python train.py --num_hidden_layers=10 --hidden_size=384 --num_attention_heads=3 --num_key_value_heads=1 --head_dim=128 --intermediate_size=768 --vocab_size=3990 --hidden_act="swiglu" --norm="rmsnorm" --norm_place="pre" --norm_eps=1e-06 --positions="rope" --rope_theta=10000.0 --rope_fraction=1.0 --qk_norm=true --attn_scale=0.0884 --bias="none" --tie_word_embeddings=false --parallel_block=false --init="uniform" --init_std_qkv=0.0227 --init_std_o=0.0 --init_std_up=0.0227 --init_std_down=0.0 --optimizer="adamw" --learning_rate=0.00135 --beta1=0.9 --beta2=0.95 --weight_decay=0.065 --lr_head=0.00621 --max_grad_norm=1.0 --warmup_steps=416 --schedule="wsd" --decay_fraction=0.681 --decay_shape="linear" --final_lr_fraction=0.05 --batch_tokens=131072 --max_seq_len=256 --doc_mask=false --train_tokens=620900000 --max_steps=4738 --dataset="wikipedia_en"
MLP neurons of a small language model. Each row is named by its layer, matrix (gate and up: input weights; down: output weights) and neuron, and shows model dimensions 112-239. Each number is 500 + 40 x the weight over its row's rms, rounded and kept within 0 to 999. Numbers have three digits each. A neuron's up and down rows have the sign that makes its largest values positive.
After each neuron's rows, "fires on" lists the tokens most often at its 100 highest values on Wikipedia text that the model never trained on.

L7.gate27:444610456526583487527551442452544486495538506507497554553475456535488536562497512498407490450517523490487505520463472458535518542501526510476504443553481494439511488474460512495527502445530496523505494474410447522470583589534519517533516506463504450515518498530523480433485446529470484529479546480480532428510400514516560500481515594477481508505419515490503412504458552578495494550471
L7.up27:458445449537477505568520470545491571516494473486494494537514508513527519531582534467461583488549512492429485530483491502552523523463516523481402499462435493584474538498502473527497441501546512495441473513435513503503479492484501509527476547562556479478504576465484511505571510503554454473476549450476534460442486541529468475469487490535447517521532419512489488457569587468458478514512
L7.down27:506573524477504464476540524492522536452465597546486507462443488486508590442464510508462447470561512453546416550569581529460525505448478484420558637536482586447462533508483582373505496481554491524453485487461504529472489490476551498570417489446516467465444497517522529492535465438472513490487560566488441455518476527534523437496489524472518457515502478489503474513486537521481491573507
fires on: ",", " and", " by", " before", " under", " after"

L3.gate14:478536507489594538515544547495487540578515497545529529488493547454549489478511494529569565544558495476489551507528463435476577583540571539465548492442510456461455529560501531514508541420517461531481480493575474449440589495514570521542521509494536532422544404617523514492548543475494524429560443521516420538444490582459532473510460486516544524473513533428527532487495515450518505486479
L3.up14:555484410442489540471481498475509527523545474497473473470583507507435576509518472545474547496506511464551548472414476464584527590469485497524536447485522523540549542533469549479443536471480417551472490469564482492533481489540543504523509503582474557539518521484580519458510540471524453482469510475476524567499479550495545448540453462460481500534594496557587548488464488488508545513436
L3.down14:532485459458541503519457495571467513587486484533477542504527515501528593507523414495467507615534462536562488383484447530452488578505515456460555501461559509548549456501514518523436516449525500573421524453465459498464549504509501454565508543553481468466500540455471527489526513437483486484474514520572517576515474536508467423604496431500495544532527487480553486507472500499511574504538
fires on: " Co", " co", "o", "io", "oc", " Court"

L7.gate106:461502491422599524532475551474469574558487526554509505470463461480429528618525573523451457515521495426518457547490446529470457473472564558541440528579515509502503451561562484455470518473629407588556488461569524520399517515495504479523491467491561517541470554527552495488426484501546491529530490553449488479463516480531543486453490530450471533471496495573460482484509489508547527538496
L7.up106:387520485429529483511497555505472479473462483521518479497508503519516490548546544502467437546437484506500511486481541566475495481426488489498538498479457486487461413516553545476451457513506535587529506549520588427505488502526522456522538460533566474417373492483574445466466471543482386481538476573459447460482554462485463450519477522521494519478502555534464495488497522580495517528475
L7.down106:482545435440500457462489491518496438512523456523537493457528621522496505472565534530546484515519530513493528462485504542500522570513525479499563519544467482539438456483534458537493511539457521527488477575477560479485535449533470489466528491545484602488449436451522456492504460529520447476493471459451485518477518478472511508674504441443461513532523532466508517489394488495532553544485
fires on: ".", " =", " ", "-", " and", " |"

L3.gate298:517501448503492483542453503470553524567447420427528466497538470477575518517451571520496594530537505487508487541522507481541560459549512545555450466507498475489559510424450475548458480505555526483455476478523475490529532496486472510461493522440483479511538518506491559481519470499489531420451469500535471486503506476505481566482523526454503510473532560498476490517487540462519475484457
L3.up298:492532444573494514533537449508491469519540418573493547557515477572567471448439531519467518533478525524455505487449531425528549479464539486555483523484473419500490526502442498480476504477560534475441529518485531476463530510519493468499496502448487455431453536556504480459493473489491496553460431515548425503477529507488407519496505506443469576515503484512548544513494493540498502509442
L3.down298:531569475525513515537478448472463440524534453579515493478509524489482483526508517581530546513540444429493462391509552466498517463488520436526516432434556509474456455522429554514519491457528490444530441468536507478496458488492470507520374480578492420417522497528520519477502424481541481522475468480458518443488464521526549483584485467441518461483500482519447480511458542478518502451488
fires on: " Th", " ab", " th", " Az", "ailed"

L3.gate375:533494410478512562482509457478544502509531457561476544524403521439498524483558522522488573481517471441544479520505494485493521483497508459554462467524496475478494512513539557473446489559525445554549516455529508522498542470535505457535523456492461562567475494485525514468476496553569559600504434499484518488425519556539494532461485510510490559497501460583470608491500534508459512450402
L3.up375:506457448527502539491491439543477500407506459510497518497476475530558525559567445533468563452546432459511455416482464490523533499464534515509528446496525479504424512513526427473429548575499485547446512446527530458482474547528467467496469463484511468590531529520466490541534437479529512599459437429503492466471508599558465593553449460472498566484519441450502535517473470522483449478452
L3.down375:538471521532433510501461537449506463443558498559536506523487456505487476527585441531463560499545516551505441424425530541514488493501485437538503489442509421458501486413488474516545508480511546481493490494483534447494504481525451530450191425540498451464492510512467508483538464508504491515480477529469471442499507429522438492637424488498452550468474536474524499475454473494483506520490
fires on: " American", "y", "an", "ian", " Sam", "am"

L3.gate75:502516525479549439423486427547513418535502461487500437503455534520487517453481538446515494495492505528546490500503548448517493490522422563513532526531513503440459532518473487507448532540516511536513509458506513549481497598497475464470542559426519468514445478423544481491576497497512557562557466509549437450500499487554436544509467505565623455510458532426571497430491571536544501513508
L3.up75:441519494539494506528501535462500510554504489546473571512514572503481504551525462536478525442436534451535535550516573465485594553416485482518455496523564509413565417432591461546476505462438564517489470536547497482537541527503500506508498498530492508499450474496523482506485552486439456459519458538535579497526468524465458543493539499513447498459399502476459481466476515416558499489537
L3.down75:502461469487566504531505488520468474491448468547503505494538486501512512461450468547483451492511458413494548461544423513453527432541516537442514473503521493536570534527524474523523428467531498483526464539596486497504487509496546510514216462484553483531510435532532542500517503485544539495519516446517525497509522483529460499683442481431533530489477477494463506505496506460513515491548
fires on: " reg", " Reg", "ie", "ia", " national", "on"

L3.gate31:452468482541513622473508467469529466514483529516491526519553523526515506487488502546542483549431437512500556486525517539482513476538574543488458547510523502563517509508525386462532499510431453453470552460498506494566542509446486469454514540547579590484447511488487494487588542542455504500464515494510518556553527530455489591474513496499492520476484446463574491540465427481556496562432
L3.up31:553497452502465557458517427571545476529458442510572467556471537490484531440444519539560464563453484508520477496470529490525565501540517459505530573497511496547469468498538466494567497546476492435571564447521523493591572555441542456465488511562488532473490543483545538551535497530463481467517563489513479584461531479474497491474448559526503518449481454522537452555486540496532525493445
L3.down31:551556396532535543494490495501488516484539468481461510511466550501503444527488508551484548537538498565490530460504538436517486443553520476446564478498537500539545464525494470544529569551526516496481478445483512479510505477480461483477129478466496513500433554526521468508475475532505522511507435518464386502450499518480430512560483495509519536449548466487507547574537464486527481543547
fires on: "est", "h", "th", " third", "st", "ine"

L7.gate358:484533503501500509493492503493450538533472533526546512451462490574509551584526562478512548539565499495508482459534480523462508454422530439447429500486462529475578513525528538570488509450495531602545444447427494554509513585525496521525503455519492456472574479556493552459475479531561501475502517531508489484496511553491497476459549541439529506497488536531552529458497457562506565536466
L7.up358:504542558521472535557456565452540533488556479500587462467544480473485531503549484475573533425555488485440461503460501528461503526441556529409539442504562488524470487527528456433558542465480446468497467483526469510521488465533482544490508504470513490493523528476491538472529574610521468505524470479488468509522518547508531451559500510371434532485452525544662511512485477541490483505536
L7.down358:525506405496517424480496490534530475558501523461519429451566516529483522510453464502514511525533572462547464509454579537512507481451614479468536510535429535443515473490506538426463530477577552523463482501480542526494494550537536520509536457553532454396476533501491513525517476513484464451448511489467489480505503504490496438534463537532471480479521512500447535503569538605433453531498
fires on: ",", "\","

L4.gate595:508595491467590496495509480570464540545555493508510516465477529454501483507448512513466506483454418481542467478447514465444459537498489453485556458527435535447497542528450511497524419429569438478495528528465486557529462486507428487453497476506444491484485501525484479530529486513479565495482529512523552612477494483451544471506493473452465489466398514570458466492578562484571448508519
L4.up595:547509455542532511521458471515494470507547485564477503472554490467490479451508457465518528525448523460524417467536434571507560518474461519558513536490452478411414482475511538434461465467496466464487390548471567513526515502502464492491512442518485460507547504560388507483481570551565579445538501483586511442445538495565474505500531565493455499538453558533487448556568472479518498497492
L4.down595:449435508476548524504529463532519555522470505530464487451540430479476504471456483483468488477530521510457542563455441518564482517476541413448438504507512524484486516441413517419524463523508544524443443576503529510471531518519492396532346469566486542474492430450492453487470534577559521557573494444525461475506538469505526490553595496454392512527481521484450491496546558451560502563467
fires on: " is", "re", "ly", "s", "ely"

L7.gate714:518510519563496535447502487500563473507514501545494493539498490437533497510552537465456503496508486518482405501492481418586518528513482545518491531492526488432450535489508497530559460515506466421512492488501500466541569573450578496561526436478524502557511490518464587481516481511498496525483563549516556479492467448517493481451558533469508485512531490505521496482472480516532510458496
L7.up714:584515514532511429526525489505449560496519425499457563486529548519507539433459441501450579514462481497443495498490458431483521456554555443487497507488495518477484591464532477522500512546444483480460464541466410537496481465455506455489517571546472492499552482513553538476484520460556462457467514517506467519591452499522491469488489508554498516483537422464484493565523455534564588480465
L7.down714:460496519480518500423504610494505493494569497497479517571548470501546456469451497519479470481490540527445516414452474508483432489527459515477464495427477503498459495418515521481474526535443487485482466497549422469530447539482419489542459517509496426520540512516549472420537547530541443519499447529453489483474480474495483512598532533444501482545460483573472440516515484432484524516423
fires on: "E", "r", "Ar", " E", " Er", " Ar"

L4.gate330:535500492501539507549538487573497500504478456525517519438428567492512440496552538509598543494507548517456559553449581566505472453475488478489520467566454505493519456602533522528416457473505508525437476614474444416529450482459540495487505505485503512572483496515540527459458515548564425480460463490479538517474550435501519522462495520528439462474551533538549482517455473555564574492520
L4.up330:484514515572538440506529527463482545500533517477479509440459563559520576563484500472515510500524485520507574533481478492496513514528571522548490468578448482495446558516516515485520511501530519425472555517410536440535510493406471503460472531492403527498569499504484487483489479494470474505495482470458534551545539464433507490487523485473524482538514508557503476521466524533503564497536
L4.down330:500512548506540518556571502510460477411501502506539431538435496483539497528507461524523485484528607460528519518503470508491555455474533474489531482503506435509501505522530428459544488472517505474445552500465524428489459487498512489439278551473458478487421494516523487546516506526494505530470421502475500510540555464479562516598489422519544545458589557519446429504437482491431540473468
fires on: "a", " game", "o", " story", "ot"

L7.gate240:486444569453529539430494578435470505501545500556456525537523527465493370447479541450489555489502471465463490604526528544484491523431481525491510551539517517472502449535452569510524491553486542498491493521538540492515577523447490498472525454527458599520494511520540501525469524472567515459535518503483410532486555517559557482432564544462505533459482444506443489503483459423497460573481
L7.up240:547573492550533592466504526454503546477569484547474523502532431470489509464478440444571590574484511499458525506524456496468524521471512513523486462461569546443541559520501537454520497494477544507479563452527466546528556474521471493471525446494447523472503492485476435476533481446470487441508500448470475539463521519447552526510525497508511477501549474532485532570480457456428488512433
L7.down240:472502478556497545458485526589491452391511441478516489486532489502494517572504518550490539523554483596465532523524592536523527497443446531498456480514548491468511481516539520500497538485494480490498493459528459509475523578492477499467093535482520457507477552457521529497512494502518551492471488512560522456462517496587512518570474502474554550507464523513499518496511476461489471440467
fires on: "."

L3.gate422:512553510501505483411441458532511514473540479513511499573431554471412481535535503459458480477528536491462487535518520510501539477470546478504460547510510536521481576507534443492426458510548506480456422471514511519421523483536525485541492548464513508522437468460497483504467502487472507555484526482586473415491471474528487543538489467450498454494532502536508560492475558567542460468506
L3.up422:524539592434516586454438498462537566404584486544487474490513521501452500524468454530445550443534534564493485461525515523561440477528524526486485569566456510465498514476493454476480534509547522541423510461514476549474565414501509451581481465480536509570432510485470578497512505562511528467499466498502471439571479444547468562525443504494529444500560475520533476480556502554490537478428
L3.down422:493494500516497456454483473532487471388496480507484483504495547499446475523528562468491532563531576487489492439522482386525479510550489475549485557528558548482463565553529428496458518535548513534491510507471582514441527481542544515568355555426499573487524517498402445478553484479403456526479477490539467451525492506524442564668444488534471534483500450474541552513497536506486500419507
fires on: " ne", " Ne", " et", " Christian", "ild", "ipp"

L7.gate36:605474424458554502504529457432508607570470475524535469483534490461535550505473542508481489428494464474525458554533473434542571546523440464481528513553562525511482496493453506520512453543535491522552547453527500508508580482473517524454501518427485476562496490483403485565516490486498468446528500491497513496532515460421524522440520509474449427539431521548506498513429463493472515567431
L7.up36:507428446446537487470537537506438485439454483491484533406564486473514561516483526482548458435485507557553444490529493458472604546435440465523498463491510411539467475443456472492569525528540532519528509511510510530485515476505494489488502517505553506512454485518427423494503528558497463532619517471466567418555558554428467515540496512526511451442461629501498525516439471472485462486474
L7.down36:515504496452499518489462582545539433522417499486457493435572478448443508529512482590558557517490558523513571488511494468556557518481512577427471470523554518509443526497479464571462479399469579464467505466469551470498509443461485464540347501538526497553430513477491477518514455446552456498514496486547554494545529484578445466629512418468540491491477588541454474469486515485549462452572
fires on: "8", "6", "3", "4", "9", "7"

L4.gate639:508536474485546443518476471442564606485508500489456554460500461549524571535516489561501478500541451482453571544512528463483542483482534474493454542542404488509545450552474520533520496540486460479492523555479475530550529418462546564477517487565550503517538584548551459503452453468513458469495531441540395482466533519560553509477501472516508444460498524474502481472451501511574532557487
L4.up639:546543501433550503537490458498482509493519524502503458469539469558490530526545505534554538506466479539482495531514516475483554558535502416492484490564458483583528527463458458460557470498475440498475495478522512519488564542549439420503520485490496504511456534484407373491503527485470443471540534580527533523391536489508512459511403458485427506549481471466487512528541586518542495484475
L4.down639:496500501530522522598460504580495472465481530522538460535471473485570572514526479517524481566520502531461490454557493498472524530486459496522508536551477504508516575487466466463575490586490479519449558482514499476505496524452493385502265471507488524469437478445458531423456497451577461490481454502509433422523536534548515490630474487517507513469544461588467531500467445496502485460509
fires on: "h", "ach", "C", "est", "l"

L7.gate629:566587442497436480489505498488529446587474475531484471552513567448544535571481528512534438482525477474438462547497515554551441449453585548560538511519469456518462534488500495467430461457503482526503418547459486464556484555490524464442498441446428464532500456518532476471513489540536486530516532407492515477447499429477551521481474570468476572478567522468478550496406512562534394447525
L7.up629:428491475510576513550518491521600477526509492565532571524420529517489499570392476491492510571519454498553522484496508534515481504551549477531505470490450409546538454488469461548489531527538479444529538485434467478510502457458455528519487488607492482460487545489487484483513470505477453475499551497468564472526417553482497530523547535498531476452453499466551506567477495472493525429487
L7.down629:522552583452572563552469518476497420548515564549480518559503478490444519505489507528540438479489447560541542449492501477566528519498501440470461533517533492447472451565481532497555523437489515454544467509549507424536517489427520425508416502458526527510593506430440537545456426529496502463509496505592504565463542523515520519476498510475574486491529487482550479438519524547485528534544
fires on: "2", " as", "a", " so", "o", "p"

L7.gate685:526458531474502560434476470399477531482475535445441445472475443527483517472510420521516472487504453470452436601475474472502477508528587496516426551424468578506506534533477459512486458499535487503505536473454430585504561495500512446503508514441504582512519505509483458452474496581477511507519545473515495471459483542527477502478512536469483498608491530531508525520478465435520479497543
L7.up685:480483506480507554436475518472553509481455511501447467448508509507440418512496402521474560498505460511519460576449496494514462459567448595549489454475492530519537492511497555531494568491463427442477501514474505410503521502458478516547457555551538410437506520548445479501459492475512500511552539574461463542500475519582488466450550522488454501514479501495493518505617445511458517402554
L7.down685:489551488515547498491526529443473520452449488538500503502480450466473473536513529534503462542427548480497451519448484537489465444454498518477502539494516438500520517527493512470484515548450566555482517497472476516448551519439449483512231521464528542405543493500569443534501493510485508498582507545481495548480506460580492502551499555487474518508489508489524502480501423437515486498461
fires on: ".", "\n", " of"

L4.gate559:451521457392530576461465513508503611503549456489525488478477412442464482557512554476511437536530491537538457560432542432453537441433519498533461486448421448493483508494534537505468557499531498480518490511533498579496611587452489491532498500466569586547530539507494470503493555535524500504572454537513481488423552521506490510454525517437463485539473534505512521497480507457559503538514
L4.up559:482528511480494528539505525467490574526491424576522553462450512460512563472459470488540526546499438578522486553545498496492457486521522563414514477574454545534535532533553479484490454472430447500445518516489606554426498487469484514462490518439509460527521512476552502521463468434452549479505514528559499465472554444443517459493512449483553539488497529575536518439475523502514482511577
L4.down559:459542468565532505465510481530455501454529508485470567516483450501481458528477532513533539550480494443500561518484507472485466443434545477494477506601590452467501504548530526541484535519465493527506507528480476504448519571496447497424347532445504517555470592455513515517495468530505543471528455529462507484501498476485435522418533528488509483487493511466465504453532484445496424477464
fires on: ".", ")."

L3.gate359:494457481493513541547512510429577469460450551507469485483410534502528483538545430476483567493539514491511533480486537551481528486471470461429569500541493501525448498567531525498494417468551440479511531485499505514493469515407504459521457505557442486586504457533518501538517520530544488506517424514463512553537541554501468449441523524495502474514515473499558470496529576489517602520437
L3.up359:469485522531502464481457479446537502551435563450519516442462485508605550484465511496492546468469545511511542538499502479520487512536465523472546534468467486496557484454507504511454483520514466511447488528439491475460420573450465505562522524549528589446530537510500538449521563512523459586473508488557553544592477493496497530502548485453487508506510583517597466590511551422446482452476
L3.down359:511537481530565507531501526510455476396398496524414509457443507484583519448522524548417509547529490477550489418453460519440532517487442473479546477498514521526471495562494492487516483485495528468575488498457537506426446479577450567498538478512503466418516550495471498479476530558455535521516481594530447485568451487475551555621459488606507477469507484452498477496473479447496530485548
fires on: "o", " No", " no", "an", " Jan", "oot"

L3.gate655:476429432494599493523429505471501478499513448468452521450465478446461492475463427502460450450425508573503475528470498432512512472450500459515529512568525505524461471520496466453526548480521500482551530514433482583450486505526489508506492586522474498534497527529599498563505537502540503510467449458510536529563494517456460506462513441414398448530396484565444460541612499531573508489529
L3.up655:550517447478495480524427483429495477558541438473487446484489465491448495514487562541447529443428467470469435496471466542477528482494379491496469494489443495451565499470517472449537527496462476564463478589421495478521521539536508550518483538493577512458474545550545553530474462491510538515454507478450517449514518458452538572535484522508494476456506510516509496537511473450582424457527
L3.down655:522478356507516586527491460486525540513453500503424509471523444500494490441444472500489449399470445481508497505475484552549540447448491494472482535506566522451517528511572477472504546594509466491537466541486489473475496463445495561578317518539527541416530421512528449383454534555542494546496527482489511493517534481436466453622483447550499519530526498442502447524530542501521565522482
fires on: " was", "ed", "ly", " being", " is"

L7.gate481:490492439523477482558491494534495513527468468510451509523468532521502557504499513583428537570511481480494423465530494414436543537512499457555447542584475540502575539519462575466428489555479511512459477500570481466576440520419594540487466440436573507532505515448577490525455459549569524541505400464483514512418520536521557528469498479500511504471497429511537524526509468530476504474513
L7.up481:582485460552450500509498577532445523504473513476468518472513522535434423507548523470500477410559513474449459485529530541494520509515474445543520517528436507445544431505530578508556534496558535540548543468401447454532505484525497517540554519512486498542535478539530487508506441542507462460487477463505526481503512447454555443523487505441470421507498470568464506479471470529494484563548
L7.down481:490502450490447476417530554535556510434494473557482525427472524468504479507439550495483518450485518496507426402449507457492439545426514442491445507547421541470517506515482552479519533533506419486536496536449450386536532469524471497578472522511491512498482468504473478544627517518469519475499477535457597484501500479485539561593410544511492573548474498522557505525450490529524500514425
fires on: " U", "E", "U", " E", "h"

L3.gate371:533467532516535480503525484511574485440565481551446474497428555544601442504491495531555473493486481475500469518461511424492472496551477537600440542476554485509504509525511489484454486511493501436616423471498433488552501504460540477551493499464467545512456450537509518406521548464485523538489526453460459486503491475501497508510476467517517504544522522452523569506490529569512483489509
L3.up371:560411478504423453489454473522489482529461528585477495439499497452475391524508550483492512511493512373493538486554486549480518528549496520561469521471521507492505495553517414486546530518504537518529529534553467461535427462496488508505501483511507516502547428523519534525535537514568452478449531475557468484520543514525469488490548611526459499523532456504512506470457517521467517509416
L3.down371:552531550511468467480554535468466437499530501492539486514474478506531486528430508537482525516549454388461482409489496407484483480515468504543454553410537455499512530492482521450461514520467501495538464468511450427543484550514491467540401514479528539463487478517476457442510507542482551509500521447518480470478478502482504524725473519557535501560524483416513593490468406515497533525450
fires on: " E"

L4.gate736:489555510469516508522504539392544498498468505595498526554475548508511492545500534571482441454565578481544473532491511488531480503500434441563435586523510509532530451486494537463461533519448518530473499543569474550544512488471494499475514493554502493480474539491520517525533500548570443534508532412428524478484508503501498463492430414477476583450527509459525542604509547543490463458483
L4.up736:448498497439477548542466508528449528487500456528517474570435540513542470494493475535463533525478480453488530535551528518560510479473522444496502509559483538515512507489502465515482476527423496572486625432512538503594453491493506486492518518496508513530502472507506495468515535490517441451571450536488497491424479554560520491508517507453498484426434486532509519490528483471542490520540
L4.down736:473510525526478536510487591436494450445463398501476546540457529504579559458442506536511506511550432452586464600494515494508537558488452483488422476438470451524480523534467479552449454508542497561501534533521505549516487525516496448473436477442525463510450557480543519504512486534529518466519379487447474467488458487487380499596488495536473551515459525529503505553478535473475475527523
fires on: "h", "at", "ish", "ian", "l", "an"

L4.gate32:499587512471532512556528455544502482526568502545461479477473491442441559461540481437508492491528436440464544478540471566565531438426494533462509488547519512546488474561456478525435496490466566447546527515449504505516458428458435513514495508556490477480588542538477585519538420553509456479558544516543496524481482495510500553525431492433474512451499474524498499520488452500487510542470
L4.up32:489507473532498483470500542555509517523521558475534459506552533555522460523517474430494413499512481479510497488459542560535567528501475507463500584509452535595483471508482464561541463556571453488517515530520468527566486498559489538487508493476461502603515498446441494500496486518534521464552503512552532499487491442508484512481473511495488592480480494449436485499567495573458453473506
L4.down32:512473512473446491413458582507488550495502441522526507521544531501549525554533545500449513526460470475456474443522484556494546411527487491554472498536516553490533457507507476450501521543466506466413455445472421447486560498474507487515358542554471468536555484549463463445508503485493469481479526440471435492474525530572439452487500408524476553515548557546475503523537438488517502421384
fires on: "et", "ou", "el", "'", "oun"

L7.gate109:500480553448550515557561458510558499535510520491505536487499525537496516470553464497486496483541522462551531524524492461475467473490497518486524534499542488432590483535534496478410484564563500510557527521446427543526553520508562416470515581482475519544488510533522490511510548526468551524488562476505532474522428488522502432455509487500560523536533565497533474532441481577568528513490
L7.up109:522503543491518535467479445456500398497490468535575511525470412555507486554612477537507442483495507465568571475503530444476532459467500541443523563489499469500431509476502462462489430584467479506493458477529597472492455515482452527481515450525525435510427483501539509495505560451543435534495509488471527471505520506543487474531440555431522557454441524566602472488474498481523538524515
L7.down109:535564477445573531485479523519505489504506509573475512518538468457454505484584471582521583519499519508473502480450470459526531527502527516541523487478507473493442477487439574497465480534436491500548499552472574437506445541397418534523630495475496486502487538520506456481566481511487474514518506522511473453470519544559527496610519525465456535521552540502434537481456479539482519503538
fires on: "t", "it", "0", "k", "d", "ot"

L7.gate581:575467525425477407565484482441499477460558522599468493494452567553503489543445560560464451499517531478570511486460519539533529534488586491444445469513485467515569528503529529493483561520509525580514517544543526426539480510457447470514505457491441467484539519540560490551463534492446510511564566492503512481420594523494556508497553530490414498467495501494498464517530515446571508553451
L7.up581:489468453461505433508508478467562533480474445533519453521463460476492513477564515474423505587472467511536550528526525557516507513490502479540608501532509491523540440541484500497517470481567423562491439454532522445467519485558534500475505451551500521484387443522466501485434510485533524491501528519466496456553473574530432528461458490442522521465521613510453508593499500506459563532419
L7.down581:494451451561462566470451564543528489462499439485466491557432539578434526529462467435528434544530475487465458447579496514543438450582497520447509526513466506494569459503482457444459489560520538546595503587505530470579501565500503522568555466500472465453491410478519465459498456437535507476476518492493546472464543511499468418570543463501533501513443510492508511501480494463541476429511
fires on: ".", " |", "ell", ";"

L7.gate492:487492505484505457495518510538474503509464469451468510538452494511491498458463483463487500575571468536472452496443495496482494501428529504499417428511409497413584424462446491498484526470539529558441485477487449488580517466530485502426523509502538524466570498577471569452498487484554475449480475503527526518474563487458547524453506555531509504553504470530483456435542568544482552424529
L7.up492:506522517510535453540473501551529447536516485474455491465520506469548505503509529533531479477577466420481414500485509486504475495480514400448429498463448537564575574507525520458473393463498393518475501504542442453506492454559561534535487510455543546536442529474466506506485520556538405498526523406505490545535549529468487492511557488476560484555458474565508480444454445470470462490516
L7.down492:566475438478465469529504487521430533355511549451467486432533431482468519476530522513456556532560603580491474539529461492471495546474469432510519495430472530504512457445493444530458529475484469520501449476469479493523467505455405511475277539506570495496495469527511533534504535477467485532446450502477543446500500480473522437524488433501482462466486445554495538495480466529444530485542
fires on: ",", " and"

L7.gate94:441445534482469525535481428495541495542567485420526523503454513507516507470496502552504451519489463502562528552490509504420445499465514536453379458515517506491560491538464494491467521549497520511467454478589541491492515501436465495510459523546458542513533492524467542611490532555507500469515488522470456501528548505484493504451483535493428470591519463456496557438504497440532500420494
L7.up94:534445451455498532546503418501554498529566539479563523515538530536493526458514471492481573490542453532477526542513522537474422515427463433525485489524474476529505498492479449461476540550498460542520447492474478516479510534613482537453497484501512537496506435600513501438507465564468473485470532535527503460486509575512455514497531555498464592587486509490509534521444524515428486546444
L7.down94:488449446492476468502504497550531556453467501476489485488510497611569555500551511450458463461514458638449419547520506541519516465471500535468515492538511473520537557502521472482435530487496468533554558532458515497515503412470474559552343533500448516539534477490500496547581492467451507481453498443492482530526530541454499492498494548499535532507454555552482522511496545572499556421476
fires on: " and", ",", " |", " that"

L3.gate513:487457532505536487567508468454499545545486494491456457485451578506497489530447437505457465472470514531401478423492540465542534530481511402443430441569444460485447497505546525534510438527468536462455486446517419507513495499493509555488499438421463499498452498516474541498515518465506554567481421513524517486483561420499522495557452496508442487445486497537434513481512501448506502473505
L3.up513:545507460494462529447410514417535504451521495472464498478448565526458493587539524544468508492529513496476458449511551516507497522492520501500462469528474504554515500551463513457587481546528532498514512544476459542462507542455422448509538489453517461528500419485522483474506530492457537481538472550490548506492469500498506479535412553507382479519557530515526494462509490526494450477460
L3.down513:554463492506509529508478519522582517444474471535465571522506506492516498477556489542445578527523551494501523468507476512488428495537484481489482528510529497461457546483529474531573522556518538508446512517608578504539473538498504512498312545488472487479463507528532517527552502487502518511552507488457514422441517540492496582598475486498447460425540505496506522443460519458463492429433
fires on: "th", " br", " Vol", " vol", " Dec"

L7.gate482:569480567524543501484511464462483482491520496484457539517496495474551464518472492442473547503467551481476477496460454419505527616505450628418496465522469481522487504428474500532534515453452501474514439496528516572477494447431475453465457539469471550477514578504473481458456470504459439454514563441490554435551579498441463503507525480590553430493445519476551504543423536479460493462474
L7.up482:577514480408531484424512498478484475512421523479493472483534487437535515501506478469436548506469510550519433539507497414563422509475459482501525472524536529483494466504423512461549470540504511495501514526519470497477499438476442445504502539488449472448525471502543503537541475497526401505536554499463482508521562541524441548491506435502500509459453530500472584530473540505510549533538
L7.down482:508426546592506443521468541528425415551549429561447472534478487547507480514474495465505450515514565526486499488511518574525485428470424509449504536442477480500517464520480439537527489483549460462545515517420567465556530419533558568511554524454436460512474553390546464549500475468467528501502428482516531472500509554398483516494576483521478520491486507494543483461513532528509486487545
fires on: "-", ".", "\n"

L7.gate31:443532571531468564522459476495487450486474541563532544468547437496451478545498522442485485536477524449583487525572512450422533491477485492471489459483485499555452497467486487489471466507511549546455489570465470474449505462513478449530539481429521570511511496485442574563535486547444523481489510480568490546502497501486479495500527492478454484557519546544534549460545540520528514539506
L7.up31:450465484467440563583473465513470456493447474510471503519442489481527501539483529483449531503556483508447516556544483591450515471505514503477511565494518466530507468489502566549480535458555507472449429475464551500478490452557451470397520471437526509458516533514442514497481495424493503475461447557553537552558475487498543421481537457492494523506476443507548480513486525464505513537481
L7.down31:470529587543565446499546579575497527345497467469485505529501507552455503514469520459482484473463478469571493486487508526552441479479617542482458506523526467439503534573557556536488495561472452599564553480484464507473523549468461530509207412465495503589497475478478558506516520510533451499502550511505543474447527435500533549455535489485456457523505515520477451448445487460483485555476
fires on: ".", ",", "-", " |", "\".", "\","

L7.gate601:501489515502557580558546526444558481570506505506461543574505494426525502473449519518516582516558486509529484552464494485487506543423485548490470438515514455509464440513497436515488506540514467439533518480522537511544494485501493469488494538499500506491541546562487512530534503489550484547506484467537467507514503467428534498483499526502534494518502504529503501469434534557453485509522
L7.up601:508447409486593440459510459538520472478493508438554505477460539560480489429512448527499499459496449541492495525475516536507568508461474487502462472462559426508461457476465450453493572517571451509457470476491547478431485470511514517470486570523551556551494485462587526520471519465505469552457457520524497506541586501516485463505514554498536494509532504486539467476506549599467504444479
L7.down601:507508452448512529512554453505521492445489518474491505528489483489458518518541528521553474537550466714527514624456558465570578471526514514485501531476468489521475528538489480491479536491546500563534492440508538480513478548534472473520428479519449497526530488489449546538524488524482534493364482516570394512520497511541429536461487533525565494492541595512555451505468496437461543354465
fires on: " and", ",", "2", "9", "8", "4"